Part of a small language model's weights.
Architecture: LayerNorm before each block, no position embeddings, biases, tied embeddings, ALiBi.
Training: a variant of Muon for these matrices, 1064M tokens, 4059 steps.
MLP neurons of a small language model. Each row is named by its layer, matrix (down: output weights) and neuron, and shows model dimensions 80-207. Each number is 128 + 24 x the weight over its row's rms, rounded and kept within 0 to 255. Numbers have three digits each. A neuron's up and down rows have the sign that makes its largest values positive.
A block is one neuron, or neurons of one layer that tend to fire together. After each block is what it responds to, as a language model described it from the Wikipedia text at the highest values.

L4.down776:112141128158096136103114203072108172131142160138159118082113094171078135168114113074172147118106126122147127135124109126073156120149115115111126117179104169068131122108097127143125137108173135138204109113070125120103131140109144164104109118169117127114129139146156148105158121116160145156102160096109137120084174154113087135162136166121121147164112084097132121170153098089086132132140
L4.down1671:147132122153132123131086177108136103152118142090108136139125143122133085117157131132186113094152126123123177135091103111145126131157126149111148147129156120134111150095147098186147150108155130156102085131102098157112095132175095140138101129117108147134151095140132131119108142106134126119079124147126151102123117151107170143126117085114093135109139080127197140179140125130147128120173
L4.down1735:143170167102158110108068103124187171093097153117158130132155141114125106108113123116168146105108143092121122137108162141094080131117148158140115119165170165140120108095103127122159163124087106153140110132158104099137141123085145134116142094109124111140154116160130150101121090127126146136108169129134102150121120122090135130170100085204105138128138094103127141137117093152150086118155
L4.down1925:142144093098142128132178138111163115121130086130158122130128147135115131131125158124138149146136116143148139103109131111157075124124147082141114112156155141134145128125154103148102123108116076122112125098108153109143112119142131108127088097125139142142176132115122105149117123126122102121124219153136132099102146143140094099134111133139135131155155073107136141100147095154083100146098
L4.down2171:134112127159137159110145114139128182149139144121128103122118124155159124141131114137113084093127132149135110161110121144162111102107137103166123124118105148148130115163127159158122173152180139108169134162149130168122122135126129192112099167103122134152123126180140140115104166152142143096143171143179152186160079106149146081184157133108151116091161111121159182158108114089138074156143
L4.down2277:118135145124075155118116124107153109138137092126136150127155138120118147125175110165148164129199127155141129126133171113090137112166121137118145137128114085142129086140098128129128097134113139100127120160108132105149164128086136117113087135108116134097111149121144087149115158105083111178146137167138121091142129127128105177134103156098110141155106149117099107153136075145083134117149
L4.down2460:089111123121119135078147135150115089120137153136149104101113148073143120100167167117122121142124173116121132167120166142099140170120138164142153139170138181133117133126090129147136167132091118122128106142128134198122141112164149123120101097122134145149145109138122143154105141154125144118095233127111147150092146146116109139130117136115146105147133168114110124156096144124118097132145
L4.down2613:161111133079136117152145131073146151141114140115170093109144124110118071141050129137141177141143137160134117136113127100119151132145121133108088132125135168082144128156149137174057136097150137133118161147111096158171135112159196160083174145120109105125124126102136136138121132087126166146103218105126113120158116147181111128144105078085104125123109096099156134079148135131119107150132
Responds to: Wiki heading closers. Closing == or === markers that end section headings in Wikipedia markup, as in ==Cast==, ==History==, ===As actor===.

L4.down6:088135122147139144119171148105125104184121159113149130134130152070119141122147143137118132128088151107133142131122128120081106163140112131125125105138148121148134133139124168115139132150082147159141137170128109130117092157075083151158137111106137128163151158128098134100141121128079122134116163146151099137126103118095141098117099085076153092095111117102110161153109166111120142154119
L4.down522:138089126124125154112114125090126117134117169138144111195128146123104132113126118116133128129125109120088141170099129171117088115134108157153085054167135122102129122100124094130121125123104116126115146134133138124119087183091105091138144122128129105116113126170152085162113138142146176144189084110140148113090161130123109143116119138146118097120147097121120080150108125105134157164139
L4.down1247:106144151155149119119090141114110123128137139140153123126121125118172137125123183170128139184138143108139088119094093163144140093149082115165161162121095143138167132123138110140105155166119139149146152135137181115073169109143078138131110137153153122117128168169119116110117133114099116125153107134136111145106120105153119111137101141087126093116129107107142118100044121134134148137130
L4.down1376:147133099117115116117100133135104149078147146135150136166116140115101126182127111113152080125135169134142118138146117103112130118117155105157113122142140136138109132138149158145163103100117124135085130124162102135122161138147154146103082139169100143080082118145120163075090109137174115125129154123128195128153124148087110131113113124146156155177138072113139106076120129166149114153074
L4.down1405:102146117139114127107107156087155138159146067123142130135127119075083120107118136176124162095137132153129127105120158151139122112128150140172091098139154132135141165185161127084151093141158141133109111129113146123191101130140154110116152139205114161151140109115124148102157153105147154156127049145183129174135157063162110121151119146128115078163134117154117139133111100130157088101157
L4.down1621:125098140130168153103121105135139124145094089199076110115159146147148156097095172178116146153101161118129092128152124118139124136107102092122128113157131139130144114111122111114139117117119115155157154096103144120092117093142133098103131124096133145143128207109136115148107162120156111099156068112111110159094131089144161133134075094113076091144160130131091143137098124143147112141146
L4.down2423:112121145118116119114136144138124140146120110181116140076146095099119110140148131169132160137178152159173134113119107105111135113130165150131108154100116162150145130089133136123137106094124152112139107121083087114118142139161143090105083115168152149143139145113130097110117121110115127171113145123124123139148153133120132155091121114117122103113141126161103113107130129132137062117134
L4.down2444:112116135134132085122129107103132151098100132167114166099160117125105098125094134112081110187156138115143145154152129122100084118141123145135106118138136089106151129094128108124140112106144128121161171142137147123140133132093125134135115091070126164155147123147141132113124139112134135151135165144126116146111151120139131126101129096126126169144091112151148108071096153092098100132145
Responds to: Opening quotation marks. Opening quotation marks (mostly ") mid-sentence, before a quoted phrase or title, as in in "minute detail", for "A Stomach Ache", left "General Hospital".

L3.down349:125144090108116117131117111207114110118144152099132123111102084162162147164120117108135087096141153146120080209111122156151121129106136157134148130077145137126173135141115113154083136103133108106127132148109113138098118142148146125154120069143107189108124169108133142103136172149151108174128131149128099159128101087131079109136113098109109159142136100109146105182140110150134145165083
L3.down1000:126166088154127137105139105113157069150143105176129130168109144160150163116116100141144145128103145158130144155082145124115074127113134093103095136154105107080105159184123128136133133146070153141149135161120144123140132124086099094127148149133104095141122144109098158107107114165103123131090122105150131107130116112087173143138141115126134115112125139155106139118166102125124175108144
L3.down1022:135162139180165120152148157143162133128148101151168167115143127129155141107131127080083126173134111090111162155158139144130133102128140116169144107158107181157094152128084150116131119124127129160167132112133134143132141131097103153130149159157120126105132149141161154143138089160081148120135128092135128103130118176144170143130126105135105094141118151092130126108145071113112136115117
L3.down1257:157127103112140082109118161145095122159149076135139153135110174079118110145104125106108103165115120110101118160148141148095100081128106170138110093119098171156111138112138156166157128142071147132125139171126165120210106071116131118143188112136139145139118128133111140126099118117155151142106107123153095179134127120115156143100117161195140100106162126116127114161115110111143095152148
L3.down1278:154175114137144145088090108151168132118132156151121128156153149159134131107154135135118151119108093130119105144061066110133118122122140133123127103143134117164098154150125155144135133117144114083155115143119180089100153100087144145102146142095123124164126128135129090109131074123109151075107116080108146122136116138174147162139137114138136145093151124093141136083135141118156164099104
L3.down1931:159116134110079154111147162074074150141089166158130149120125062142130151163088100104111109119142137152113135162155114119154100089139162139144165110143165121179111130142172122126129110109130130122179089130125133140116161138103126118130134170121116149150138140160146139097125133137128152119081089162124132137145121130128130126146142149132118138094123119120187156101136111149154157080181
L3.down2068:176138122115119139152083164122152133099111147150101142146152111095132090104099101081115141120137134121065159165145148128129101144143165135115147125127139112188154129127116096126165148146147083120124142079124137131175142170173114145075130121153134157138111162133112138105102126131126132095142134083118151138131177168138123114121120153112084141136122185116109138130158130115133119173145
L3.down2535:140166136091115105130130122147141116142134111116101122125173148143132111131108157149121135095108168137133104104167173180084135143160112176112122137136114150101131159097099131120139149168111154136158146112099168175125126118111139128176158159127089123144149110121126091128158131138099121112134179137093091084116105136139125101110087110115150145130134092111079136125099150109116140148101
Responds to: List-section heading ends. Closing == or the line break right after Wikipedia section headings that introduce lists (Personnel, Discography, Track listing), plus commas and "and" joining lists of people.

L6.down947:128120101089140144121159098176118155122142117166076159125138129141131170169095112099102091125124141131090134113137161159150172107119108089156124144148116123111118148079152142113118122119171096169130131122141135139159125111138106108131129113078127117067112101143143129116140118120096099166133079099121126142120109146100143111118134151101167154138153081127113117111145162108144140191169
Responds to: Word-initial "re" prefix. Fires on a word-start "re"/"Re" piece split from the rest of the word, as in re-trieval, Re-generation, re-counts; occasionally other initial fragments or short words.

L3.down445:147113137091094094093094118107100123136077108110126165081148092116113140127138142147123117107138145133140167103101110118185120131079123144160116131138129101115143129152120130136121091107104109135096151119138181144127170162106146107134148082127125111141121147163127124111121106171130151099126151127166107144135161139147110088114100129110113175152120155155148127111098103133121124137148
L3.down566:112153093140159105091079184129127122178144130132063084101092145119088136105118133109096114167152166105136159136117105128110114140113159147062105135169137151117136116112157145143121136156104087130106118157069130109112108118157113099116086106150097118107119101084135106119135121118146122113123065114086179148125123158120101160108172144128140139114158099194141142085081115133111143132075
L3.down581:150136099148095125149086118184114106094114123141144109132139140150144121133136100120127154131050169142141105154136109094154150075112103138100163103118112125117170107131136150139097122122100143153156125163134122089148109146100152117168063145154142117145152108134118099087182125104115128116117141163100150166144125147139134145110159083100187174119109136134142110157111145137150136133118
L3.down653:120143112123135146112063109105090118147114142118127114135113149149115082127118068155113133093170131155134095167127086110171104120155088149120148102091105148130124134123135171122128139151116124134113119121110060134160094133142101107158139130125097131099126104123166128164122124128088105156125109074107125134172100133120127107141122125165151137116135107099084110139101132104135122113149
L3.down1551:099089124157099163130139129165154129114129132137119146174116131133124135145090119151106107100136071157126127117124107119110136115112121110130133105112153117117114141096155138099134175138126191162120100158116141132146123161132098140117144142111149111124149131117166084085124102126132143110160110124137125113160100165128140122158142126122126101102092151128125148136096129117139103085157
L3.down1607:095102135124101090106105138128161159141133096116128148118139114121136164141107101110127114142148112147139136074168149158113168112143085115162094119135109171063106133120152143104115128147080151132122103112135169124138092115138143128135125170142137109120111095131157155131124139172143105126092146147117088105131138130161158123136095089164135113140098124117167119144127134140153138148147
L3.down2495:137112146124098157133126122170144139172130154130123145135103140132136148135158122121128181143165185129103107131118135139110137110152158132083105127116122130135145124142106100119118121133128140115100146166093135132098168168116160110110104170167126122113114105115117142092104070125170091123086101208159134096130092109130128114155064135170102139109136133148061102122140116156142151141111
L3.down2545:077109164121127120059187090149153163163141120118103120136124092122151164128123113114116096124136164140121136091125141099081138142153123099116102094130095195113140136137133121148137153160156096129133157150141132145080120101107142133122101128119116144119166082125168147137118152151104134118145108103166123103145142083136134140112119164111141133165120120152132117143138118094103095159129
Responds to: Re- prefix and title quotes. Mostly the word-initial prefix re- (recounts, re-opened, remade, re-release), especially about media releases; also opening quotes before episode titles and words like film, series.

L6.down794:088155132136129101109154142114152098091191156112147124115154134142119148111113105114121136111174133097138144105100132172124119159124124114187138120121131160135133115097136115114094119124131079131124138099128116118102156138117131154137140116117082085124114105118059150117103148121162180142125083124134138150105109061118104166125127162135139176147137116130127125114139174139100106146132
Responds to: Closing heading delimiters. Closing == or === marks at the end of Wikipedia section headings (==Awards==, ===Design===), plus colons or dashes right before a list or quote.